config = dict(
    num_attention_heads=12,
    norm_place='pre',
    positions='rope',
    init='uniform',
    lr_mult_o=2.0,
    decay_shape='linear',
    train_tokens=994100000,
)
MLP neurons of a small language model. Each row is named by its layer, matrix (up: input weights) and neuron, and shows model dimensions 432-527. Each number is 50 + 15 x the weight over its row's rms, rounded and kept within 0 to 99.
After each neuron's rows, "fires after" lists the tokens most often just before its 100 highest values on Wikipedia text that the model never trained on. A number after a token or word is its count.

L3.up109:57 69 66 48 51 48 38 12 44 36 73 54 41 52 27 58 47 37 39 58 57 20 63 49 45 72 59 43 33 67 69 45 71 64 25 62 64 57 38 23 38 46 35 38 39 56 29 58 52 58 56 43 37 48 26 80 60 72 58 64 62 51 11 70 76 64 24 37 49 37 59 65 64 52 46 75 48 44 87 48 45 53 42 30 73 44 59 70 33 48 58 15 61 81 48 56
fires after: ":" 49, "." 20, "," 6, " as" 5

L3.up2369:77 33 60 31 33 39 46 61 39 70 57 44 55 28 66 56 47 53 65 44 50 51 51 46 17 73 54 46 87 66 77 33 47 67 29 50 53 52 46 40 70 64 53 47 57 57 52 69 73 62 60 63 64 50 44 46 65 38 58 42 54 68 49 64 40 47 40 32 53 56 81 49 74 26 60 43 50 47 40 47 57 47 26 72 69 55 58 32 17 22 47 33 48 55 50 41
fires after: " |" 31, "|" 19, " " 12, ";" 11, " one" 5

L3.up1700:55 35 49 50 63 38 24 67 56 59 43 51 55 56 57 44 73 00 70 61 48 52 42 40 54 63 53 46 37 70 47 56 35 57 88 42 49 46 52 66 24 24 38 24 37 53 59 58 69 68 54 56 42 57 40 57 40 51 39 54 63 43 35 31 37 37 45 18 39 55 50 54 65 41 47 44 41 45 59 40 45 50 37 46 48 58 82 60 30 36 35 39 58 45 56 44
fires after: "." 37, " ." 7, " (" 6, "," 5

L3.up491:31 51 36 65 37 48 38 69 43 32 42 16 49 52 41 61 58 47 50 59 73 47 54 15 60 59 62 42 39 53 36 47 54 39 56 67 25 34 36 59 75 47 42 40 49 60 33 41 60 23 39 33 58 52 38 50 61 33 40 32 39 56 36 40 25 32 75 56 41 70 55 49 54 40 70 48 42 64 63 43 52 78 47 25 07 81 47 55 35 61 70 58 58 78 16 90
fires after: " the" 29, "1" 25, "2" 6, "," 4

L3.up1610:42 59 89 46 37 63 34 60 55 77 73 40 36 72 60 51 63 54 53 52 47 36 65 47 35 46 46 56 55 54 42 51 36 63 32 40 49 40 28 62 56 62 26 43 44 50 51 60 63 48 65 46 64 50 49 44 42 32 15 33 49 51 37 55 49 32 73 47 60 52 48 54 04 57 39 17 50 56 45 31 51 64 52 55 66 40 28 35 29 64 45 51 53 43 34 48
fires after: " " 58, "2" 6, "0" 5, "1" 4

L3.up1725:25 37 42 33 52 45 51 79 69 69 57 42 49 44 82 34 40 83 35 74 64 63 58 65 67 60 21 40 28 44 20 80 49 25 73 65 67 55 61 46 26 45 49 74 31 27 63 56 63 43 22 49 40 47 44 69 48 46 42 45 70 63 59 51 71 39 44 67 62 50 41 40 31 27 34 84 59 59 45 57 59 39 52 35 24 60 71 15 42 33 66 40 45 63 49 50
fires after: " |" 48, "|" 8, " record" 5, ":" 5, "-" 5, ")" 4

L3.up489:54 45 49 51 46 57 31 62 40 42 58 46 61 53 48 72 56 37 36 83 49 53 47 48 64 65 66 40 36 49 66 55 47 59 60 62 47 60 37 61 45 29 77 36 41 70 79 52 72 36 71 57 32 38 58 61 51 57 46 51 64 45 52 24 60 31 48 33 29 57 41 61 41 38 63 50 78 25 64 47 52 54 85 38 53 59 52 25 54 41 59 34 40 62 51 54
fires after: " " 29, "1" 16, ":" 14, " medal" 6, "," 5

L3.up1433:66 67 61 45 68 31 40 29 82 47 54 30 42 27 64 65 58 42 39 24 55 62 32 64 45 60 62 60 51 61 31 42 51 15 63 58 21 51 58 73 68 53 56 54 65 59 33 64 37 26 63 68 42 53 68 65 20 51 17 73 49 67 58 39 52 65 53 63 39 34 67 74 72 42 38 64 33 41 21 53 42 39 50 52 57 34 67 86 31 52 65 42 59 54 48 46
fires after: "born" 35, "–" 29, " " 13, " |" 6

L3.up723:48 35 42 62 44 35 57 45 40 48 45 52 16 56 61 49 46 21 68 46 08 35 47 38 63 58 46 44 58 68 44 36 38 36 21 66 35 88 37 81 29 40 88 74 53 48 45 20 26 38 45 67 55 60 43 42 53 45 59 31 16 65 64 55 58 62 56 38 45 54 65 37 51 37 67 49 22 59 28 35 80 52 79 59 54 64 59 64 34 51 63 69 71 41 53 14
fires after: "0" 37, "2" 14, "8" 8, "7" 8, "1" 7, "3" 6

L3.up2487:35 57 24 54 36 84 73 47 82 40 81 53 61 58 21 16 18 43 63 62 51 57 84 71 37 63 50 43 40 59 40 52 47 61 54 47 13 72 55 50 52 44 51 46 40 36 65 45 57 30 60 31 56 65 58 51 59 63 59 40 40 79 38 40 56 28 72 46 51 34 54 54 32 40 70 37 23 33 56 35 53 50 28 59 07 48 63 26 64 57 42 22 46 51 42 40
fires after: " " 32, " S" 10, " of" 6, " P" 4, " Tu" 4

L3.up1412:49 48 63 64 50 44 63 41 51 59 42 53 38 32 51 07 62 26 50 55 45 34 41 40 50 54 50 59 86 31 52 42 73 35 79 70 43 51 40 45 38 48 60 70 57 56 41 40 44 47 07 72 67 56 99 55 53 17 77 56 57 41 45 53 59 34 58 55 52 48 56 57 72 51 39 66 58 54 73 50 56 43 69 54 54 48 26 52 68 55 48 43 62 79 34 35
fires after: " is" 17, " the" 16, " as" 16, " a" 4, " was" 4, "th" 4

L3.up972:48 36 84 58 45 59 56 64 64 43 52 50 64 57 69 39 64 52 47 48 24 30 25 54 45 72 45 55 64 43 48 40 35 47 44 53 36 53 62 65 46 50 56 32 49 42 46 49 64 62 57 78 66 77 59 32 51 21 66 59 83 51 67 86 63 43 67 31 77 35 54 63 59 62 43 64 62 66 84 43 45 51 47 77 51 40 60 43 62 30 51 50 47 75 54 25
fires after: " was" 26, " is" 10, " and" 8, " were" 8, " be" 6, " with" 6

L3.up2022:68 49 78 53 35 70 88 60 59 90 56 46 73 41 61 35 68 63 39 46 38 58 36 46 48 63 45 59 22 84 75 55 62 46 59 76 47 44 45 57 53 41 44 53 32 68 45 62 36 68 51 66 66 63 47 46 43 54 60 49 22 80 42 52 27 26 54 63 53 46 44 35 47 63 21 39 40 07 38 42 82 58 37 65 55 64 40 39 53 57 55 37 50 32 49 49
fires after: " " 28, "-" 25, "|" 6, "–" 5, " (" 4

L3.up325:42 29 62 77 79 42 45 37 39 66 65 57 53 43 50 52 16 58 65 78 37 65 43 25 57 46 48 42 39 37 60 40 45 41 59 70 43 69 67 67 43 79 65 50 43 47 44 38 22 50 30 63 56 52 49 46 76 64 48 28 63 27 85 31 65 55 54 62 36 58 42 70 42 48 31 45 66 15 68 59 39 45 80 51 51 34 56 65 57 48 72 43 42 35 59 76
fires after: " " 32, "–" 14, "1" 6, "+" 5

L3.up2360:57 04 43 22 32 40 33 53 54 41 60 49 49 25 53 54 52 79 53 37 50 46 82 51 15 53 48 35 74 51 34 64 59 43 67 69 65 64 34 64 34 68 88 62 22 70 31 59 81 42 64 51 48 59 49 50 87 44 73 24 72 52 49 64 39 29 44 40 47 44 53 77 47 68 45 39 53 52 67 39 20 50 55 48 90 59 06 46 40 56 54 53 60 31 43 48
fires after: "1" 36, " Hard" 15, " B" 8, "0" 5, " Clay" 4

L3.up914:60 62 29 43 45 60 77 44 55 44 49 29 52 34 83 58 61 83 52 66 35 57 57 56 44 37 56 72 42 55 34 35 26 37 31 33 60 31 60 81 50 36 77 58 17 37 72 64 41 37 43 32 62 33 67 78 56 43 70 45 53 55 34 38 58 36 13 07 45 46 55 41 37 57 62 99 43 45 51 54 52 43 39 35 68 65 73 50 61 43 49 65 59 60 35 55
fires after: " " 51, " |" 12, "|" 11, "-" 4

L3.up129:52 59 49 61 66 48 58 52 76 55 57 34 62 50 43 51 45 42 34 50 67 73 47 62 53 44 34 50 35 48 68 65 26 29 57 55 57 69 11 47 56 60 41 48 29 59 34 32 37 48 24 31 41 59 37 64 22 72 46 62 39 72 37 44 45 44 43 46 34 61 44 57 35 42 43 53 70 47 40 45 50 64 54 35 62 29 35 43 46 49 65 53 52 39 59 46
fires after: " " 51, " June" 7, " December" 5, " February" 4, " November" 4, " January" 4

L3.up582:44 42 65 41 65 34 44 48 49 72 59 46 39 64 68 56 56 57 47 66 38 24 57 46 55 75 31 52 60 54 36 60 46 26 39 46 33 50 29 55 68 63 56 36 31 67 76 56 44 40 50 34 52 52 29 60 51 36 61 61 40 73 73 21 45 35 49 66 63 42 67 73 37 52 63 40 61 22 50 50 70 71 31 64 62 67 50 60 87 44 81 80 68 17 50 37
fires after: " |" 35, ";" 11, " " 5, " received" 4

L3.up1822:34 87 52 75 82 49 45 51 55 54 36 55 92 49 72 52 51 70 70 67 60 68 34 44 69 58 40 59 37 56 68 49 53 55 54 26 37 30 58 52 35 53 50 48 59 75 34 48 67 34 35 54 63 19 51 73 72 74 29 46 57 52 55 74 46 45 63 29 37 57 45 58 52 51 40 37 60 51 70 40 81 40 51 45 51 67 47 62 35 29 36 44 50 43 50 75
fires after: " " 30, "1" 16, " (" 5, "," 4

L3.up1421:44 73 63 54 65 48 18 42 31 42 59 45 46 49 32 71 73 48 28 58 56 49 47 24 52 69 48 57 49 36 42 69 35 28 58 32 61 64 45 49 67 58 41 55 68 61 35 45 17 37 50 34 30 30 20 56 46 63 33 58 68 25 44 17 64 56 45 54 50 57 43 59 57 36 59 57 66 26 42 58 52 37 58 34 69 51 54 53 15 58 36 52 54 20 37 53
fires after: " " 62, "1" 10, " May" 5, " March" 5, " December" 4

L3.up593:53 50 53 48 57 35 43 66 68 47 48 56 41 72 37 52 57 33 43 51 48 40 69 52 29 58 60 75 28 14 83 55 46 63 54 62 38 47 60 33 51 43 39 47 39 28 48 49 49 64 34 55 54 50 61 69 34 42 41 45 38 57 38 53 38 38 61 44 53 45 66 61 28 35 54 58 58 13 51 43 42 60 25 46 72 59 29 44 62 42 62 49 60 74 51 68
fires after: " " 46, "1" 13, "–" 8, "born" 6, "." 5

L3.up661:46 37 57 54 50 49 46 15 39 63 64 19 40 70 35 60 62 44 39 63 73 58 39 69 53 47 59 26 31 81 57 48 48 52 56 86 48 62 55 24 69 45 41 36 41 63 41 48 42 48 46 25 28 60 45 60 68 54 28 51 59 73 74 37 30 59 60 57 45 48 61 55 33 29 58 62 38 49 41 37 71 22 34 61 26 00 63 58 61 28 75 44 54 42 59 34
fires after: " " 52, "–" 12, " Dob" 4

L3.up1719:40 36 46 35 59 52 72 56 35 59 56 77 48 44 53 60 31 59 46 34 33 56 43 30 53 56 37 35 63 37 29 37 44 58 51 49 28 69 03 44 35 23 30 42 85 44 39 33 33 42 50 61 45 55 48 41 41 43 49 52 38 63 34 58 44 37 67 56 57 43 62 57 54 31 49 45 39 70 56 52 51 38 64 41 53 38 51 17 47 38 55 63 52 39 50 63
fires after: "0" 19, " H" 17, "th" 6, "8" 6, "-H" 4, "H" 4

L3.up774:77 66 53 65 39 54 49 48 75 54 37 46 53 54 42 67 35 28 55 60 72 42 56 27 40 63 40 56 66 62 33 35 59 77 74 67 76 49 55 59 41 39 56 57 55 43 38 64 64 53 70 68 32 49 48 42 60 64 47 38 28 53 59 51 68 45 52 36 49 51 54 42 64 75 47 62 53 58 59 51 44 12 51 73 35 99 49 47 17 37 52 54 45 59 45 49
fires after: "|" 26, "." 18, " |" 17, " No" 10, " #" 6

L3.up505:44 52 58 82 51 47 14 45 62 20 51 37 45 52 34 50 67 31 79 68 30 67 67 57 42 81 40 59 51 52 41 40 30 59 57 33 49 57 60 55 54 38 55 33 61 59 76 65 75 48 79 30 51 49 70 66 62 37 65 27 47 41 65 52 51 52 48 13 60 37 47 44 47 62 54 45 46 49 78 64 19 63 45 44 65 63 34 49 57 35 44 26 48 19 39 54
fires after: "1" 38, "–" 7, " Da" 7, "," 6, " and" 6

L3.up490:24 35 57 56 52 71 72 57 60 59 50 46 32 69 49 61 70 63 76 56 13 70 51 64 64 50 37 54 63 60 36 55 14 25 65 59 46 50 48 52 39 38 43 38 47 19 59 38 84 54 60 62 44 39 60 59 65 32 49 49 58 54 54 61 46 65 58 50 23 38 58 70 49 50 46 56 36 54 38 39 69 50 38 43 39 59 24 60 22 49 62 35 53 50 56 65
fires after: " " 43, "," 11, "." 10

L3.up1054:46 58 45 55 31 49 43 15 62 34 18 46 32 61 45 59 37 41 54 55 68 57 30 31 57 46 67 99 59 42 49 44 63 31 57 33 35 67 36 64 38 44 23 29 57 75 62 77 44 39 46 75 63 43 65 42 60 50 37 63 54 46 50 46 84 69 58 53 29 55 88 60 39 57 70 73 27 66 50 53 68 57 40 56 51 55 34 33 31 61 62 61 66 33 73 57
fires after: "4" 22, "2" 18, "9" 14, "0" 13, "8" 10, "1" 8

L3.up191:49 54 75 28 47 36 62 50 58 40 60 56 51 30 41 63 23 63 48 57 73 48 35 30 57 40 67 47 36 56 49 67 65 62 40 29 55 71 35 47 34 74 50 59 60 58 61 76 41 62 46 61 63 24 21 56 63 57 44 56 58 35 58 47 48 42 63 57 51 41 65 61 35 69 22 47 42 54 45 65 37 25 42 29 61 60 47 33 35 52 53 34 36 77 50 26
fires after: " No" 28, " Pos" 10, " League" 10, "|" 6, " |" 4